{"hidden_size": 512, "num_key_value_heads": 16, "intermediate_size": 2048, "norm_place": "pre", "init_std_o": 0.0, "init_std_up": 0.0156, "lr_mult_down": 1.5, "lr_head": 0.0031, "max_grad_norm": 2.0, "decay_shape": "sqrt", "final_lr_fraction": 0.0, "batch_tokens": 65536, "max_seq_len": 1024, "max_steps": 9740}
MLP neurons of a small language model. Each row is named by its layer, matrix (up: input weights; down: output weights) and neuron, and shows model dimensions 96-191. Each number is 500 + 25 x the weight over its row's rms, rounded and kept within 0 to 999. Numbers have three digits each.
After each neuron's rows, "fires after" lists the tokens most often just before its 100 highest values on Wikipedia text that the model never trained on; "fires before" lists the tokens most often just after its 100 highest values on Wikipedia text that the model never trained on.

L6.up313:489575546478519473533463526497506456469495471511504525494488455499505446527460510476485466536511530541518532498503530504486465445523498477491511512547520515519490473539477491469489496501490478489506445514481458482547518512486503530511529528491452485507502457488509495467480518476491513521
L6.down313:522491464568465535526491498509512505497467520529484481501544524475460537468508470496520483495502473462537466472511526525483514509556445534496531487491476509432472493460517483529450479535505508536522517493490519486464514495507491478521507541475492486510535485473522445509477510522492514479
fires after: " was", " were", " be", " are", " is"
fires before: " to", " by", " in", " for", " and"

L10.up880:508555484526504469527540523495468504496522485520497473515498515490495484488473503519505496472510534507497506494468468489540458483530468526467497517491542526515508447487519463517493491489473510541454499478487473555496495523478491481471490523517555511478462525504488538518527472499487494543
L10.down880:492505508476507497496491493506489454486485495491522514442546495490511495543495472488493490540463518514535477504521508490495523500460518480506510546523496541500501548509515498506485509501538510483539499525519506482481472484517507519538485500484440477500515483477514493504476539477536503478
fires after: " |", "|", "\n", " January"
fires before: " |"

L10.up1372:519470541527518476511464498531447468510456520514441520525494516481540496498503483469479523506547507563528479509533505496517502490530458509477469455495491490515532514448494535509444521499471483493533537493495492469523497470527519549544499499512479478495461482491486490504501493498560488503
L10.down1372:477489508498473494504496492499460500499523480487531514494538509488474482491496527506480485527538511484464503524552539457500504499471534515490503489464491478474496497530468477518518522519504476476496533485484498532470516442470508509488464472523501486554503490466502550459497478486520520509
fires after: " the", "\n", " The"
fires before: " of"

L6.up767:493474474512464500487532553464501477449486501506478476523484493489477503504471546501487533519493477489481487540464468488502542446473501520493527463517468503556518507474493456489487505490482482538499492494508480530506513527458506477496490539499515497481486518483519493506474519504493479533
L6.down767:496507477501507509457514501513518463508508537537481523522579471525446498504528497516496532497501505533473455503492551509493502505540499488435512485485521532478476517537499499494459479492519469478510503547476505478530527490513508527472471490534487542520530508486480523511538514508513535529
fires after: " |", " (P"
fires before: " |"

L6.up416:539548494488528486501502496511488533482469528515503483513505480460492455515521499530517486531523519526509479503492494485501527504484499506498515517455542448483515487521478501513502493532491508469467514523511459495518494478484495544563514526523503471466499476499546530492544505497477502506
L6.down416:454480505499511490490456515511521513494512536511501490520484493507438508463516500521521521489528472536502464510486529511508449496460489458529520509508506499503485536528520508537517520509457486529485473471504515484490499471479501526448482448511528509499488556509466519501494507500496435496
fires after: " |", "|", " of", "×", "HL"
fires before: " |"

L6.up978:515497470550511491537491509478514520503534470435460549471501517512486515518482414470458582485482534526496481502523520498505505533458530500519511472472480501510500485495532524535522498509520509528494558489493524519499465505520508496524502502506528463519549432487448501523498496538467492463
L6.down978:500528489524460474547471547511505532520502503527511522460489476542513489535500462499511523540509482518526527488528521502517501487454566523476498475475510526496500484511484505510501494512495500500484496456526498532560501474538465512486512473536497541481492518495466488507531494466548475471
fires after: " |", "|", "\n"
fires before: " |", "|", "ds"

L6.up657:486524508555510492515502497499461476482532485527511538549495495530483516473514544529524501474534514560510459491506468499478503509473474491493492498467503496508490499530464485530537494498457487465506500474513516532530521503487523552501524523511545507490531467515511480485527504559480525522
L6.down657:506488468476457467498495519497463505514509520504514481480486505500533503478498509499493494503504477546519479469517479473507487471469481505487514518502479486505526455457510516506494553472508542500477541479464557489530528510469507555524463480456491491529510507548502507471521542509518482486
fires after: " |", "|", " 8"
fires before: " |", " 2002", "–8", "–9"

L6.up1563:543486487560501501488500521497538459506490515475466500443475487465499498479485512534532528507511489535478450477471494512467493476507467491494523485490502504516512481473488461489542530455543533509551512509491502470518522491499472472509520520490530506517507498507525514519515508493456558537
L6.down1563:499455444506481477534468484502513500525487469550486490480523526543473527506492546526475524498473504478518517514533516487552517455485520534496501516514513485500471525494513504530495470543482495491511517511487486486485521539491494491535467515502500504472481483507495475494504505557428487486
fires after: " |", "|"
fires before: " |"

L10.up937:504553450514491541509542494506502531499438524512498541522485460458532520475524488492491493514494541512540466493475490519483500515478478474503534523475497488521507496512465525470524529498497513522492506493516524479487523516464471546510516512492479475502480497486508479484487438527523506496
L10.down937:566477494481496488521516508464502505509518581526437496501507463465513473498510511475525462494461506538503479493530486516503498509503480492506444551450492515478490481457531504475493539488499481541497493514531500465490507493510534472499469527502502482549480482492535499501477530508477484503
fires after: " on", " |", " On", "\n", ":", "On"
fires before: " May", " September", " March", " January", " October", " August"

L6.up1888:526540509482519489495460494467489536503492534491492478498464471527557527456453462482494523465492498484505494490508511499468511480512487457510489512508533504483466504489499502479518490556476503506483449465442499513511469505467491514476458466487505496528519476540509519516484532505507493485
L6.down1888:522488519543518432440527511510488492539469540503470498519469470509518462495510518501544532530502569512529479484550491522524510565556564524483501564531494529500503525505510507463487494456493495485495485501500520517482509510509487509536520517478488497489509522494543512545482504484487466495
fires after: "\n", " |", "Personal"
fires before: "\n", " |", " in", " of"

L6.up448:509552511469507536512488459505505497452503488509505547522467505503464490482477479490493524531499507542508517504469475500457462473492484459519480523529533481499499526471476471480523493481550493520508456475481477499467530483507532525490517497533509510498463485523506475478471538468533508535
L6.down448:519486501520497503555465497522469501522532537494526513486471497504514487525494542514499524525515453495485500518504478499469495470463448536504458556506516517484479463527425468462487508516475539510517489488492507486546488557539513536474507521522466448488467509542490462559519547468553517506
fires after: " was", " be", " are", " were", " is", " been"
fires before: " in", " by", " to", " for", " as"

L6.up552:507526489549458483538486483469529549465522522527468515476525500453487547511522529480486507500469454466541529504502554483542531469511483525506542535511495519503453500492493499462525494509459507497475488490502512494487508536518544553536532535468494476506500476474478452526473484483504503513
L6.down552:522510502528525512488490514508488517518501505478488523455489490492551536480488510541478520515504523556511540494544501480508496482429505500544504495510434531490499510462512510470499506477493488537549542519474465498487461498539518470495459490531515491449537505525479514482496494490532560486
fires after: " |", " al", " –"
fires before: " |", "ac"

L10.up1488:493517503520515507505492495491504480553509506497537488465496491484539566489478519549471506494542507482509512554553482518507453500477461468475454510543512462521535469540495518499535517514488551533521493455506540550500482495484516498500488505488496470510514482449494533520476492519475522497
L10.down1488:496480445503475552496497480544478513494543508519514476520508510487488506496523505511493500513482457521563497447469481507471543491516501466493481521498487498499493502492507488558497460467463488544511503445487498459509480495509546474514440493487491499474502524495499515532500512524531458487
fires after: " |"
fires before: " |", "\n"

L10.up1675:489477481525474469508506507494527503514464468507518459489496502504495535529479470517510502542491547513501484450481463539469505508475505488492499463517462524537456450498489460441490478495547487467549524509472483498501484509544502514549438495506489504479513529521480494507480468468518503481
L10.down1675:566500484496487491507544457483514493470496489514506512482481476482481479505470488468551517466498509500464500487516512564539510472476485554523504498489490542467515509491486492462509482530477530467499530534491502485527493490514480490562464515500437580545459493486521477508500470559498490511
fires after: " |", "|", " O'"
fires before: " |", "–8", "\n"

L10.up1251:510491508452495511525467488512496519548485497467524501539491535516480492509516480483450486535494496517485512550496489526494464443472540470537502499517488514540483524491470513513514502493512474496508493495510475460472495502522541518478531506479474544554507506534493491502501468510497502507
L10.down1251:513484453475529514509523499552476480533474564512470506563518542525492480523508504496490482496486562537559515474508502476454506457537436486513531486505512478464479477487517491549496519562447488471499490504462540502499502509479501482440514476513516501516484486480488484494512533521464508508
fires after: " |", "|", ";", "==", ":"
fires before: " |", ";", "(s)"

L6.up804:503551500537539500550487473511475461479483462465472542551494473474524472444475459507499468492493486464514491565506508459484465525486499505515470476526500488485486527480471509454507533508477497505506528469488509474502478481503510461555508519487524491480562529511493519484504488441516539469
L6.down804:468468505489485504520470527508472472511524517497487455519487450530501508527448499493490450530471478489540453476494495484475483455509488507489490495512523492496503496471477533478488481502484505484493494474489517474466496504462466542485494482460478498523453508462485507503501544473491556545
fires after: " |", "|"
fires before: " |", " SD"

L10.up1731:523519497518488471541486470514505531556504510535475521475528551547525504510487518507466503450532511461500522552464503488501534514473520509508475491459515518522528503478489521422501446489480449520520541512570557503508455548493520515505514506485530517487562512501504513453503452473515469489
L10.down1731:442484471500516463497557474519486502512506531542486490515537505534490515484550512494480481528502517472510524514482462474506509474477501516492439486494515465477519523512535481506512514459464517539517523470523560483485495527458464496476494520484529515473452541486515520540520471526498484487
fires after: " |", ".6"
fires before: "|", "\n", ".9)"

L6.up1235:520504489519505493519510555497495496511518485494521541487503536503502515487504521501490491495440493494475514511483495513491488506487489511452452511487471503484514501529506465528513537523516458489520513468467556509498506489481534453507521504495446523516550486495472530546505454485484534470
L6.down1235:530548517482526518560532522486492492459489500522476478513477483496478524493508505478475481505486452483508504478491498503509510496488542532509518456500522519508504494493489476494534516492534514467492513498521505490504521481485486467508513533526504535484500495490471554511494476464497495492
fires after: " |", " 0", " 1", " 2", " 4", " 3"
fires before: " |", " 0", " 4", " —", " 3", " 1"

L6.up1436:499466479476455443510508516497515511494498524499482503513471486489481500543517482531499494508553526499505504487516426522479510436518517516490511509482496465494508511458480514494526501497512470543521539467523526464461482477472487500501565500468512487493522483493522519470542478510482479485
L6.down1436:516490529540477543516478533499485484507490498532531541494505489502430502477512554474514502496459513467523517481532513508534517511487475516550521509536476522513456496522540490500519473497492517468512487491499476499520488465512509479528488466473513487514466475465508478473475518504429484493
fires after: " |"
fires before: " |", "\n"

L10.up1823:553540478470497497509473545508464512499470530507471482520485535499486546541538455498497537544497516504522553492489505497506515465454517509511506489525480500522462484483476510542509505500533546513509513511455474488485506528475528489513477486463505459499513522482494521531531479500488494489
L10.down1823:521499523523497483529506476494499559488485478539499484516469500524486533564486510493510497516495499512525518491523480510500473491484510518512545477476512520528454510481515500539507517504484480502495443473498494510466485501465498451524505451555506475506487529475503480519505486535504473512
fires after: " |", "\n", " Film", " Year", " ", " Candidate"
fires before: " |", " Year", "|", " Candidate", " Film", " "

L6.up798:490504483530463511525499490510471489485487478537516525540492494471494505452461530454457472494488529524518469541452495528531508540465519517480464469484506499494482504527466474525522511497508467517503480499500480514511478531507501455485482489492484547506485509503508524531521506508558491512
L6.down798:524512547516533514526483522503489478518510488439474494529552486520480506488484496521493491513496477512464444503458496487484495504510467486489497489490446522529516505494519484457468512492479484475558509536473486493482452530470498450495492509481504520533518542484528521476490511500492498502
fires after: " —", " |"
fires before: " —", " |", "\n", " 8"

L6.up1638:489552459482520473520524486439509535519490515490476466531497478506495459509509477514491458471512508487492524509478514535525490518521463516516530468511505501484520437513507518516549476524473481552487464480517493458553507499490493478478468475461462504463517526495521536510470455479538484497
L6.down1638:508503540532485504497497467499538546477526519490485483539543476482502496466508503515488459500527463473441497464513546538490461505525512488520496481514534508496496475521494504524521528465504515441469461527521496490486492496487498500433506507500504530478509494519481516508505493503504516527
fires after: " |", "|"
fires before: " |"

L10.up1718:529498499541520505528506521508490479467451539501519495510504461506494504486473504473453530485535513521499523432476531475529517499453490464460503493525545503508472516514439474496483485511527498496499474491521509524482503579511497541487506518508453522526531480465522503506502526536486479497
L10.down1718:497476514509540502488523519515482529497509519520475531520465525510519509502496486498452480531465504508505453523455508506495491494551474511437495521524433478508495485491533490470497505505529493541493499529468512466507513485475458444490468506504489506508521523544547518524442521507534531523
fires after: " |"
fires before: "|"

L6.up2021:526511490474526483535518507516492459473495501497484528561499499512490495523514487494484509496548500528563512490548515475487535472487520496507466436510489459465507537496471498528530499519517498486495507476492484519505453524538521529497525506510502513486549482468511515476549501501503491490
L6.down2021:472474456497531529481470551523448488507496480459516507507526485510515514471507507508499481485536534484499527522495475485507498458492518524495475498465494508509504508518508489511485490535541524509515470503491465528519452520492532516491508499507478497478507487531492512469471523490441511526
fires after: "|", "\n", " the", "-"
fires before: " |", "\n"

L6.up113:558482505491491474480508547503497519509524503492507477481496494495466499532506487521490503491495501526504500465468536489454505428466459471477499494538491468545468505439486523514502511541537532502495497484477506526491555513495533543471519482471522473517504455453495506520521488461505456518
L6.down113:473490510510501463515492472499490487501487517497505472498492514484535476551508547464507500498568522541497517505494460477488463468476481501488505536519520515501518518457491561525529501495490503497509525513456465530474508522519511527503507469461501513485433486483494502506486491450494508501
fires after: "===", "==", " ===", " ==", "s=="
fires before: "\n", "-", "The"

L6.up1043:527509497511470492520492527490512483469505485460472465484471491504528528509528521487480544518483501483485524487517496498540479488534541497497527519491525490538516519517517547478540507497495531526556476528525534503515492450483525516478501518529477476480500494498471531550522512500493529509
L6.down1043:522500494525496464538505454488485492511512520524529517496497537537459511492505490502494521481475467531547527515514482504494508510452496498468521501521488533511482488486503505471510513506484498470490503443475470505494476487517531520508511515464476502518469511488551510490508520490538478477
fires after: " |", "ho"
fires before: " |"

L6.up694:495531499475510479460484510526458524492501506501495460501569499545485542520491472510443519505497487504511478532487505484474504491468497526433511512518500545561469534499485510457481508501530498512497470509497497512470464534487472472489516510512457464476527486541519483488519487466520520484
L6.down694:523500475514499498535525512523498496519549499510526518509521480473538472474492503521510497508502482496468507472497528499510488478493477506472453522496481523493488453507495466477495485518524548523506493476475457520469514530531500567475475485497484543523430500479502497504500522491470482503
fires after: " |", "===", " ==", " ±%", "==", " ==="
fires before: "\n", "|", "-", " |", "|---|---|---|---|"

L6.up1397:472518485501546500526464459492463541513477532524497521501512526505556490515491525499494463487509481499505516486504475536448499516529431498536472495500491468514497477523488457470481540495480511504501504493509505470504506504488465490509496482542509462502530560500460463471485537556512466482
L6.down1397:530481521491503507471509503512563510537545479509503440504530469505453449474476458505529541517497522479495512529524498485520457509484520526516501468493471501503529479479521509520507475510518488505513499514488473490500511522547520499514468491477500539523499517460480529484547459460486501514
fires after: "|", "\n", " |"
fires before: " |", " place,", ":"

L10.up121:518522499512530509547493477514513457524452518507470542543510510496518499496477513498456490501549502478524506490520463471520465523465445500464493518494543515497561534499493479475533519501563505512476529525499506521483515532502524514481520548484494499485525521512483509481495510525512531499
L10.down121:489540494509502510468477549566493513490556509465482457554512543509529509498480542513524548485529497470519439510535498481486524456473471490487475460481535510488539517468537518511501475467475533499517474510492519534555490487478495527494495510486473485473460494500469526520508434503426479480
fires after: " |", " the", "|"
fires before: " |", " place,"

L10.up414:516524516501523482489497490507534523479504472492448523539477510528481483480484456488499519466498470530477441544508511474493533483519494548490504478490506518520507508494477505484487512505519479495564503514478539503506502534498524516479511492533468455532501481508522506507491516517485492507
L10.down414:484505511515494456517503475496539492471529490520524532495473496448495451525492471485499468467507495470503517525493492432487531528495487526525515489514509467490483537500477486506538523490490523494521566514471489535489507474480511466530465517525481522519514491499499465496493473511537505507
fires after: " the"
fires before: " of", " and"

L6.up80:475483513475558487502478505489502528536451530542482521532477445522507486481488523520548499504476491506491511521523527533469514536504501464436470490532544482481493487518499504503524495463483502476532531476533525529477503531482470504537491528501487473515511519534442495450516492511567530514
L6.down80:512502555510483518506504501530519500552498543492544513493533467518510476500507515556483502525469496482496448489486527525504468482492506475478501468512514477489534477542517511492526497522481510496518551515501500497542516500469504477490468537463498501521498478499511506472527496504516495522
fires after: " |", "\n"
fires before: "|", "-", "\n"

L10.up742:490510495514490514493454481507495512499503523501530513488483474511469498461502515504511512532481516539515461484466494475489513481522493457485499452494542428547485477508483503516521500569525512428489489469523490539535540471499500517514514505475483482519554468550484498516472471506502518513
L10.down742:523551493497487485503519480506496505551474453500498491471540464489476522501541527510503510505488541513512499515493517498508513461510510496546467517505480453505459485502542548442527530475526483488469528543499476466482508453504508484513468516473527452483482543506471478511479469513442504511
fires after: " 0", " 1", " 2", " 3", " 0;", " 1;"
fires before: " 0", " 1", " 2", " 3", " 0;", " 6"

L10.up377:549493521436475506498523498469524510502483471460554561515490477481464485500516483490447512520513512517501469488495517500499501508482463504501479500508530498528499505484491540464549533479534538506523526485504506524523496498510494553524548543476496479491527490472497513476501503482519471539
L10.down377:551544463470505518515523489521503500481500535527487528454467468511516520498479508507512558503513509504536537471479473500483523519482503540485510465505535505476493507523514504537457509536494536490544503509497550509497467483521481499540534461461545450508535457534494536498472500549481492492
fires after: " |", " /"
fires before: " |", " /"

L6.up693:510498453516497526509533468500502551503511473481495504524445494503470514466514515477504502494524512530522484509541536500531537512522486465513468511544470481489508522471486449501490517521496517475496488565504507480501494507482446495489537482507525460524550537508522499471509496470496495489
L6.down693:519510482526515495444465530484484525476509507471491515525543534506498488517504489484509532500485486491502493493490530482480486501489494515498502494516465483495450511515520472510509471531487440512500454451482486490516499511499485501493471480518506492519494484489501501513495491484509496482
fires after: "\n", "|"
fires before: "\n", " |"

L10.up1221:538484474488501516514523459506477448428477481500505527440525485506501532518565511482501458492495502489470488491548468485506506509483488463520491526554511502503536490454515523528518530518532544533565477529487509534476462498496460539496486523501492470487497542471490502513502472480510515498
L10.down1221:526499491501502507453505512538468474525506513480490492502500488489502542475499514492474528506508501523487525505516481508513487498492495500458531439501498507485484526509580479501494485525480489489488500496479461491519515469496515462486470479457493488485496507529536499482505509505488520468
fires after: " |", "|"
fires before: " |"

L10.up951:518490495460471509521454487485507507505474513505536495515492539505471511519510474542462467445509517492504496485508530492503511473455559472512498514456483505525461480493500527530479483473463503500464494456505516475521539507495540490510484526546491501509530512506429468500489478493492430516
L10.down951:504471498547518459528462513520511486501478516547472459490497480514494476479510541512486502429489506491500475469541453473520494460474501506523511479463499512489466491476499499509499488522501523473512498460533495532470487488499471509481493467519508472470529488488493511494497531540523511493
fires after: " |", "|", " Year", " Film"
fires before: " |"

L6.up821:501475487507473479531541472480493522514446502521476525520506495481527482522467530518500467519545495491498496507466470547528497474512521472471503513518541527471506483535511486493528503470487486484469513465532478518515497535502514513524481486515476484531491487524486475518491470470520498550
L6.down821:484506493477483448540517525500539487542491459499483490498479506482472514512452465501524487503487477512485480501528501507513499474507526496481473481501493481495526507515504539498540474474463484511508476483503452513489487513475505501485450530470478537484491521452492500486488505462468502498
fires after: " |", " W"
fires before: " |", " L"

L6.up2020:509528480497462493554520503479479489493499505518512511474480464456486502486497537546534507520488510484495511559526484474502525463521503479507511503536517510467496480479453495480496497533508509542507504502504490487487470496508469490513464494477483498498503502497532497546496465490503483474
L6.down2020:488522500442462537544557489481519504526496469525463560534495500509484483523483533508527490535508502466495479477534527491508501510549452507488518530518512502470508500502522519469436522534489473518526514490536517492455586505470485529499517439536493527481463486498508484485506500466486452508
fires after: " |"
fires before: " |", "\n"

L6.up1249:502524513454479496452492521515515526514474553513490516534535471527474458484494543490468539510515479538496536503503513530510526469517481531471479498479534491511500494498563539471496493480513473519495517474498527492436519569509512495465531489469509581516470508494472514467468497494494456528
L6.down1249:466531483549521517475521459502523503500529501464502525522466533514524522493504495456524466473505514508516506474467480494494489573494510517477525496490465476528507530523482438503494497515552495532489474507555531475481509531459518493513443481527501505562460456512562476464533495549530510497
fires after: " |", " in"
fires before: "|", " to", "-"

L10.up733:476497504501533496506488535523469537497449501482468493525494533516508476535463508444509514489541436502532492506463506494503457480483519532480494467524473503514485507501513486517482500512500493528575519506491509514522539516543496510498500479460524462503492491490482488520508485514541467494
L10.down733:485466508469518538532455488542496534489473457510491500513456501505469491482467534478537499475499483447498483520499474541475489472440490504512513447488513558503515489524505486504527518504509490506509474500491544517487502526493473493472473541518525518492532468498494505488454513452520439519
fires after: "===", "\n", " ===", ")===", " No."
fires before: "\n", "|", "-", " Pos"

L10.up1386:493479507509474499443502543488501516435462533497471508488492536510532473532493486464494502489456501502526535523501511489475506511450537484511473463507491475514463502479509476539515492479490520468496509488486483473492485479480517501478482513499481521519555494484478498511529496501512491490
L10.down1386:492514488500506459498474493501499521479479475531450513527464535494480525520523490490474498449455500505529520521520515494509524516471496529534491437450502510491465496462561502522468514506456466491484525488520465521432485517499459479507521479525507474491529539451464503491517513556506502537
fires after: " |", " "
fires before: " |", "ds", "\n"